config = dict(
    norm_eps=1e-06,
    attn_scale=0.177,
    bias='all',
    lr_mult_qkv=0.7,
    beta1=0.95,
    max_grad_norm=1.0,
    decay_shape='linear',
    doc_mask=False,
)
MLP neurons of a small language model. Each row is named by its layer, matrix (gate and up: input weights) and neuron, and shows model dimensions 96-191. Each number is 128 + 32 x the weight over its row's rms, rounded and kept within 0 to 255. Numbers have three digits each. A neuron's up and down rows have the sign that makes its largest values positive.
A block is one neuron, or neurons of one layer that tend to fire together. After each block is what it responds to, as a language model described it from the Wikipedia text at the highest values.

L7.gate398:127129104136140166112115201178149053144156151111156184121098115116185173186157161150127087180114134180141138136149161119148113144093155100147147107059133109092122138163177109164171134087158163131145080116098146132132084134121162107057086138168172148170146096120107088127086162142150112101
L7.up398:067152129125162133102090174075124093149134101150152170138133144159135150059137132166206102130185152111188192084124094140111107146130101120092164108132113195138116104164162174164133125129096024107109081118143116128164140085171096116143130127088164077132119073163106166112193108079101136061
Responds to: s-cluster word onsets. Word-initial tokens starting with s plus a consonant (st, sh, sp, sk, sc) that are split from the word's rest, e.g. sh|are, St|illman, sp|ring, sk|yscraper.

L2.gate40:071077110161121140122164092135116141130126156131150136102085082103118112178145116162160183122159100123160118155157063183164080147181080064161116115121116183093132129192138116198143127108138184088150153101149085133126120165105110136122182143110131102126132167087110116143213145063100099094
L2.up40:176067117162116138105116127168108171110102150102082149136158089139162117153134158128109154141110096078118155152136126125135114136129155093143144130128133097066134159158137108112168032172202169050130168144140131141179125116081158104148085113178160122154086116116076124124131135159137131091
L2.gate79:098161071152134092086141174158117151157080151144125144130101093121106140138117139110105077071080119168107123144110086105155165186134104086142167104106123128085112121164094061076146089165174125146110124112113172186191159123083141081134148150082131168182160168087145160165187120150138147123
L2.up79:117125078138107113152165146098074149147163130065103076105097118113150133152096218133131131120025111174162122136118116120207128132130145112140190140058101102110106145167142091085164108178193149201170195099116155157104089089082113124129150135109092193097173130138140123170140080140125133086
L2.gate86:161201148124098134115143192107131111180107101189081169116165118107099138093190141110067112086142122075161189150080145075115165152098166101138067099148111148109166107163186091132176083123152109066144109116060113139202169086117099125128144146115140086099160126178065198160099068132156149125
L2.up86:172124116178178192093195176100141112148138113133142094103112069065112142137164064090101070126072206105092108153137128100137202177147129124099141159171139155099121181075159141135110097093122140120161141121120113122179116149187133114075078117122074124104134133153140163070158074111084117127
L2.gate87:099157096071167070094181116142126136070164134118135087117106128197172111098098139100094122137103194130103183154105120176110171152132163074135103135158160135123081124095102149102086159157131177068143168109102148085152171142095114114081126095191108160157141136095203161121164169208163067129
L2.up87:015170082093128154142187175169094144131145137123112072168166131145095121143106125190122080078064195149146155189149101189139084126099129115090129126094129151105104135077155120188089131098142160118115101158171103127122135129106174098132165117176147152113172095132129119157116113170186107113
L2.gate166:052128072131149189134148071112117173182100138142127115118081139130131100109195121175081137124141137145129190187171117093110118131106095126133081167152133133139155119116088107073135127088122097129109114137115126188144141115160138147140181100083138171107116123170104120146109075162122110155
L2.up166:100151119112180092156164157088105139103123177185144137122126113140109129139117180084172152132154084129166128066185142134120146119074181111108130111177132090148156055123089128180105097131124198136124182144137113159109135095123153127137132130192127156174108139092181166125117160131152075141
L2.gate215:105116130156113090095141129116133089122137130207168120159148089121150111114127150121100121125118062128138049149143067111135071160143110091120126159163143149101192125120193061137088098134140085132111088141122120160150106140148171127189150077126122106102143142039131105150162066156120183092
L2.up215:078113122066132161142145123152178187115181121186128135129096114107139121168153132178147110076130127104214122218145160115195072100136189157117114126129090094080075095119111129141168103123079108131145109130111191151145113061134146166098063095119103146176137085152101142104121134171160137088
L2.gate223:058167103090116169120174095121112147113106139132176122128128155142136152097064087127155172165128128116178192118135102182105151139117110128145175054072174144144116113114113130169124093134152116111138119072114143161142101121113087139129143124133137162158168169095123083102138153116167131114
L2.up223:069074112135115125115117087096085137090113161124197116120169176144153106093105122114171141121173145119144122117142128116062107187131055145117179104132146124132139102133167112165165122113075116131134119075148127103221134128127131143184186172169120075132173118141130146144113138135161148140
L2.gate227:123210098106110068106157127138146173143113107112139149135119046146080124102161179063049135096104136158176161115129122165148136167101138110162144106089162126107149142171115099129103074102160133119150125143082115123173124027159085114131162135155132125125155141116142101169110116199138164107
L2.up227:063070146152113162142095120084121092167113176115143093029155129109138136119175097128209135112080123147125168143078133122152123187134187107183096168090168132166110129093084179095164119134139123163172173106154174165149051145139117163114146126142144142182112131154093099133142123100132144141
L2.gate258:110143116130142090128136165197165084111185108121130193133147063131086121084181108126088122052151082142148111162140092116102147165104125056125112102087091119163181183104132118194167126105117113148124084132154140070169129116160079073126125104136124109168164122145120084169118141130128074145
L2.up258:121148121102084135166111119141156168071113127100086144142105152123095076078168093163088118081149164140135130193108111115137155165083134068163130091117083147161177218130119170137104117135074129185178043133103114107182164106133109121121116093129143157184123150189124063146123126176118102135
L2.gate268:031132197089103195091165102102023134136120153089192153146150140124103143102134125092102128152131104129137198130153201147157137154093133081142082108093111129172139120134130128168124108113158114123136157162119119118186130130100186080140144101077126159159143129109147175098139143171084148111
L2.up268:044110053110150114088141116087079108152111132147122134180137122138099091133148095129105134111141122127145197151172160162151074118081171099093117166098104128095174120150112090087120158096105177149122131127132129100180111095127120170176100130102192150118149132105097127139149160131180120158
L2.gate298:102109165124122124074150123078112093170163155173135129077141097105184149088120173122107071128100127182152165150089185149183166111155085144102121150114119186185113189163120107137139125122109111132057108103112192113105128107173132130115093081126200143176150122140081133143171141137114147135
L2.up298:162117127111166147142177179103105157124079090116108148112121095155125126117169167107164121118157118123103145100181145171118134126084113126142129140091088148148117128143152112163093069123083107086011137139072181134170143190161081113169169078101160085163102113078104181203154126137112147101
L2.gate366:087116134072197122103108160162131137123075127163146120148197099080135110120160216110152108114187136135107084136129122116133094094180103163142171068178089153099148100149150110157154133153154177088062114075152161095136119065160087134168111099160200096164154124145086102157137121147127134138
L2.up366:098125120080133153139139129169148083136118076162099184154115098161194125087107153098109108108123132169162106124186135126163093111090134159120168168168111105111120101151141089131141111159143082099123064122129127129163126129088065096134179156065150073211155121176124105145197141199152104106
L2.gate378:086112128100180102159130113118088074190176142114158122130170147141095066117146140030162191133133143111108118174124126139103138135171063079132097188150125087132110050110192147089181079059130087136140093129122102155176166098114143091120181146167129126139086138117105190102157110146145148157
L2.up378:080133023141089153050175173144119105104165155178093158113130141119118090067155190138142189138129116125157114176085184098157122103132183129135080191114152110124142093132123100141157148168080137143080118127130103159090110048093108108105153147085135132141162158137108125125177141149174145122
L2.gate450:134125110109085060091143098161107172113154139113157125131095082133132100119173128146148140122162124149128154100149163159169138131178147134129151176128089135136123163149110128137082107135156167119124052118091178134125142143137161113133177139117103099185134090120127111111182150130071097130
L2.up450:153137132125094120098179105162105149096155105105176126129088092154156092128114093120146096149059050078157142181130116151078078127184088157104122129107161089110037162109170189113153170104122172091121138158136127188162172110120144110107196198117133110088163102142145184100125122094193105119
L2.gate454:100132201119102113142160175123150087099077182126116132081198048078102109157132138165105171146074129087166118097089118151166147164130171183109132170083157109128156106034159093149154087175160092129160097112126147117130191124091119103112179124117131104151129093093122081099098111118162155119
L2.up454:086139149085144111145080158157122140098134158120122124137132143169097142156186149145119130103113120152101132128087083131183151092075108098115194163108082084104113124169152135121098122080074118107132148170133133023098127082077121141121193132109179157138166143133095099153130168181146169095
L2.gate484:046112104141154122091147144098087131126103150097183169122140151111159118138149114135099142088140135093125129159107176113144124138074109167126178131135137083142079092095113140120140151141153118189132079139086099119229065086058119082104147109126168141136162112150124108169128116119132179111
L2.up484:133154111088148064093113205120101111079109112131205138165128130162129106129135151118135094126081181111172165173090111110176174111117183176143167132122155075083084121187133108176123135177067112112149071115115100186164102134070156114135152118155171128117129112177138128140181169167086136089
Responds to: Word-initial fragment tokens. Opening fragments of words split into pieces, chiefly st/St (st|ars, st|ories, St|owe), plus dis, bl, de, Dr; also "medal" in medal tables.

L9.gate34:150117137161191113092132148119155134111156125151133069139155082120104103144098161106170114173131106173092113121118131179155100107116145174116157178070063164112118150096120139087140195128095107115137135142123220092175183141116095074177146116134173135075116157128117102146139119094128161172
L9.up34:133146104085116105129134220166136077117153116178101094120156159145143105104082061156135150132133128079130117148108161168143166166149081064132146132120229106155126151099097112142166130137089140150204158135099095130152149132116150130110154109100128146132126138181127109122152173174071193151
L9.gate126:117130122177077143127103114125106156103162164168141161076145124052160106134148088061133101118134111137133107127156145136077138130187128125076095122104099096117091161181109076104105133137145135109166130119143183143109099141059148110067076114121126140137134104135142048096095133165184192149
L9.up126:092132099115186151161073144167112158116092151122065092137100097136156156124100105131124106109143110126027154138104085135091093140137034170194129106169118166111122138139159179166168195125152090177091156123112162132173154127125087136147163149152069071162120160181157120148140111087132137096
L9.gate133:099127142139161127130193200151114094129177162149183137159135187178122105158119130159159144078115089114127156142108104123115136150159126134124158154087121102136113175088120124095119132111153136128086129123133210133123142139112109176139114107091068133131141129158155158168166149132169175105
L9.up133:120124155184159117093132147116164139117110136125087138130171076131170123046143161077183152141151179114106169091110083106084139157074121098150158177123137121128101096165093163162135142164100144212142130171192082122167127139109097100178149129090153103124152142111114128127099121149120110123
L9.gate385:124162102170138188140083167082134104136111092071117143107127128127122113122140109088128098150106181127096142149076173099137151130186105131077118141096135160083179163129104148090100179133127097146159163115099099120132084108129147151113128130148089174149076220145096144134204145092117119169
L9.up385:120133128057128141115126096163109193123148174158116128198122101073106087105112184185153158122130102159159147060114094170099080196100096103148151136121134119103094195138156092155158121123144091163165135100208146082173123203104126146149133099106157135132148091155163122142118104127189110178
Responds to: Comma after a name. Punctuation or verb right after a full proper name or noun phrase, chiefly article-opening subjects, e.g. "Mu Telescopii," "(born 1995)," "Broca's area,".

L2.gate13:125081081105133175091149102114142132189137147109074116131138085086124160111103064121106182107157103146175103080145117106112131174127092118122064137134118097151109170123149165080168101142162099139131179119032131135120092129132167063085127108063061146103108105166136113156141126105167147158
L2.up13:141066109140154116169157113140153115198161193110093115092118111145126160059093098129106143175124164135181108151170124075169103116156092146151137159112042111122114110185145148092150114123123078118119121115089135120127202160115146046170103138114106132094107193137088155172132110099179156105
L2.gate35:077142150155127099132116168136130183073131115119116138153102132132099079143145144132111090120109146105180126114102148104089201135156109151125160156094116101132114104148210169137116082123115126181156188111151178117111106128141099107165109132108077089161201107085127062143163142099088112097
L2.up35:120146115160165087166125185183126113110080156200122135166105078209101131126144137077134165151106121143161140111152134174148142166111135118111137117081102136109130113137164158143147134125110169166104137112129052135122105098134109148141144169117043077063130107116097063138075133127143160111
L2.gate54:150161168115099107097136165117145133198211183123157122104167114159118158085179118159142077104131146147170138147091149163103121099129103164131121073100071130139116122192113088111085120175130166146145100122114110075071119099142072093129106116106104096162124112099134157093072122109072115227
L2.up54:054140058152152083117121175101142171157120166181116098109123110088086110095203153093177141174144166111150155123124133123118102105092144133113154119136089120086178101160110087097106100109149166124123192118154057094179118128174097117162101133062116133104050152148151101086124103128085132158
L2.gate76:114066189165187123183104098155104071125055111067127120164157073169185133184115156135095192121130107109104087126101145188148049179137094173111161111114124157109088139185149171116136138096128126208087126098073149126136124180134196100106131100176175164117187117145139116136101118092124134095
L2.up76:133095090133180151164112113178116118131161177139141123119135129185160150125112126118155156099146071082123124089083173150109070145144107159084067119135170084063111158101104136134104110098149079126081174105115193144171093153117134112115112120119174128099164136155170140140120120102119114089
L2.gate131:108166113140095122149146141176123138141162119106087116093113129126124110118106160160139126134176121153164112150138156096157108136072102154112117113093094183093117130146185166128139114101140181077142153102048156155088140099164029104140092134132168161120120127160106180148151097119121143140
L2.up131:079125128136108090146157167167131099136107103077155096142161114123135167105100133178186112108122070097154103151156112118146119115110125127147184112162125136155139133080127143101164106091156070164167195101177124095098095099095104090170136143226142106170156106142058148111154123091121139130
L2.gate162:151090149112144152081125189168097120165116147169102155108143109143135149125149100118196206121079134090167148093168144149161108177133130099094132136159071119130200137156153134073141145107211144104083170094095120105156114093116138120159096078106106107089159127084148161119174093114139128130
L2.up162:109092157117134110089155117158113163119086135082110180123125107146088118146154115105181166126124180152122119112127148102061142141144139125099092126096118143158165124119203129140156152133193111112118137161142096154140148145090090101143085132106091115125172177166109129116115090115023123114
L2.gate164:129090133080100157137146108148075056095129152111132117187133085112098078096114076116068138050156097153103133085134074135217152144140121067146181112116142123130124098147120101092133126184102100130081090082132130116149140175124110165089125108084112154096123103147099147090118130123121115085
L2.up164:104114178094117143157167148159110108135154143150067067104141116166137078153092116150146124128051117141106175160106124128149148191101147105136116111161082139149184066101107183087094149112142135190147102111138032109160119109162055099126125140087137092105156144149031128047157062155153117170
L2.gate172:131108095056133128108114204130167175094166136177134167126117154125132096104135084103188108116181110129090130104084030109158103124131174153201074097158106084073140157112125138115078123119098126148116113172118123112153142114143098148171145160092084102172040161127124067105162119112156136142
L2.up172:136099085162092111149151213117108097149069171175162095122143128152050142065154155101156197143154136148091121066138112139118159187135155124146161150080144117115138124108181199097092126166121116149137160124092140080091102205156127091135114142180100124149064102144141121102116079108139111148
L2.gate175:125154111101100094126095172128164155142198179174140115088127140066158123079172124128144068162135179188189128166152097164089162096190078132129112174087151104113161109134111131101132079124112138088160141167167132131139160097164079095162124118136156140124146108141110149100139084123088132169
L2.up175:129170063057145111125144145135156116135119112219157095108100149096118181113166102137199114154153180161159112167168096130108130071146121165148088113129211119084090113119125127118103111149156114102140101152146093090133162121113107107181111109164115109137066117069148113085148134153151146142
L2.gate239:104117096140102123083155129157112135173099174181066166109112136090108140141098072116150142177092099144117124120047093148114158114156176107170077166149133164149105072133137197170123083130120176112145149096134149127160165073122109152083120107067129119147181102108105113077138169137127152147
L2.up239:100174064131102089073135170080161151180163134156133058188084143074120121130116110106144133152196028084139140162144144168142152102144163176162135176113088122091174118110122126105080115114076117112088126135078074119152134151124128188108129140077100127087147139124123139144108130131069157102
L2.gate242:073100160126148080120173108130124155108085118136158150133148137103082083134174112073208198133112098143124122115052139130173090210149151040161102090146127118102149122114143176127087086061128171113119047135134150140130146115126150162130120120083080119147160152136162109054108098160101165131
L2.up242:150152186109062130138107134118090167185117187119127151109183130157115189171153059117165176145082086159166124146114157124107104133105141114130155058178169174141113130098059058124126165126095144095182059101123130123083154180105091126173169158148123162123139117144088157075100125075196161149
L2.gate262:132149173148124147130120059105125141124086183061122159217125126153142074108136117100109169074097106129126147086102205105155079135147152118061097076106099157173116156131124081120125153105126081088098099054107182181171116136136180181092145124162125175136161170170158140153080147134158142108
L2.up262:202115124123123113107141119115165114135069165120107147135128141172128165045121153117122197098084153068087158114165170100118159137103087116190100113106153143135181192157097119174168126058143147121127108122098154160128174099129154091115046067132149119119203127156133140096087141153163159079
L2.gate296:097125100123111080070170082078133118084105130033184091146122103142071088099085117073148088138178081165148158139122204128180099142154140123122128170091107148122173140120135158130107219114085130132086099145180098149120119134120163100143069141100112162087130128195178116113165136115167154100
L2.up296:108137083067187166156171072090131145176134131111081138138099153123150071173149151106136116123202131056098170099125107109136181132160124075141165105133084096162109096107182149157082083139153166142099157120117123104159118091135129162086179144091165093069130109135157122166131146128111104175
L2.gate304:112121197094098120129099150119186147103157141129151162149115123122132147117166117112107053113129156120147112088208130159108157123096114092223092093121162108156157117135106151129054171119159122142173099119095139143100121157087162168153128133074121105154075158145128126104132135103115122077
L2.up304:161081173086170101192096158119164151113149189096117146117140079119140102158101131133139088125091096134125110059170078153163128161167091137142124086050138096157147105132130207097199159151148154079131116123115111104122156111145184153098137127134140136098048147171153112121147154106102084154
L2.gate431:138094142154108094137121115094108172112151183139154074134119145135100159191130147118156094132142084125081099105097101081129117126162144114185093097093091102124072191121136093113098128076134146138050110065122214128135130110140151154056146125134147110182143113121128109117145134158140089120
L2.up431:104055097097090121167098167110135120149083134093112172114066128126115163147148198167093152084175083123130109072142136134127169106159161097143155065139129087126125104160127135143118061121141102127124138098147130069103115130119133104162131110100113103184143109101143122161176152148177165120
L2.gate501:109051157148153114124157095087103068124138136143163179182141133119107091114040110092058135106191142076069128085093104148158096189142129078123179132190149109098121152162176116100126168099152121147062070088148153129141167164113210093081168107085142099167119131110129137079128104101092126103
L2.up501:150094134075147127154108074126192201148172090136104180157112127106147091135091160120132060063183181136104094090073152122133149134177110148121105144100130132122119114160096153104168170120199151171151136154140167168135106106149177116101074133118132105109086093129169075117132126098101164127
Responds to: Subject slot after intro phrase. Commas and subject pronouns (he, they) starting the main clause after a fronted phrase like "In 2004," or in list or census series.

L9.gate199:075154140163142165098113183163170087127146186194129125105176106126077070148116216108061162113141152113156183154135076124111128146148096107118109075151172086118086122118163142115127062097120172200107085081110140128152145111130104122153148099156136134147170121162161109174114195103090178142
L9.up199:095191079140182128138122115156059154106115117164122209127132103132106183131140166128103160166052148078128124114111128143176183154091096118162148091102165096107122154141112110115142164146140201175057138135127097136138168102103127116142137099098183163155158170060096084154094162143148128074
L9.gate245:131165096171104134081111104100118109106157112172139097115104069157109114172183137120123125096134129142141082138121111064174151105159133158137148127124159133107146103174193114139058077084167104123169131125141111134118138112155112114186092145115131106170101148146070175123143172135099103164
L9.up245:127115092069122122085133098105104081151067157180091151131109141100097192128129161121125130098113067108121112133102139152129156152173113137095187144148105141115114126178118152137220202122151161143152176118188106163189140111159119142119138111126157197089099132181100128120105098105157137108
L9.gate303:109131139165104107116148121137048138115110077188162113139113057107124125128113190122145137093115158177145105126124136124203095155139126121143128164112148152151147113086155158103183087169103133157151053078193095151096144122101075128162060109097105152123165191135141120142109149165157082118
L9.up303:071139144101113181083105165149095180083176120144111147163145136085151090112112124060146139170121175131101115158108068153081085094142075148048088158178133111093167181114135053167136108160179144089120102130117121123108133087090094113124083117172128127129176109199105078105131097156137124103
L9.gate341:153093103155103223144103120136125110147105095167152173145106137092086039174094150104126159213136114130170135175117122161102122156108134135171171083142090073072173127130179055145134110157157144133126137129096112119153112137151150123126088107081089123120163143137062113086105122190183141125
L9.up341:081148089133123173132115123143134129092150105138110192108111102168121154139151134113182080090152095099120131123147102143183127151130138127095131080164104123101092120090154104114141163102087157140128069092145154157109127130126109113220163130144190194122121113119084157138111157149164108134
Responds to: Word-initial consonant-cluster fragments. First word-piece of a word split into several tokens, usually a consonant cluster like st, ch, sh, cl or en, as in st|ores, st|reaming, ch|amber.

L7.gate187:111156157166161134116111220127129106158136164120096117136151116086104142147108129069147129147171155128139135092108155087113131109130112130185118128171167160118088123067157149155144138207093149146131148156143107137179150159154103131094173126115134149105183139147099159108136162140102120137
L7.up187:102142120171101090135099167126134111142130096138124171138125077151166154129146116082148117152170138145145124158126146159125155169095124178178097141133156117105101143087118176094149055129131150178133131148178123099198140085147126142152161113112144122096108137247144118102102138154118107147
Responds to: Clause-boundary punctuation. Commas, closing quotes and parentheses ending a quoted title, appositive or list item just before the main verb resumes (Soul", ... was released; VertiGo, is used), plus sentence-initial He or It after a period.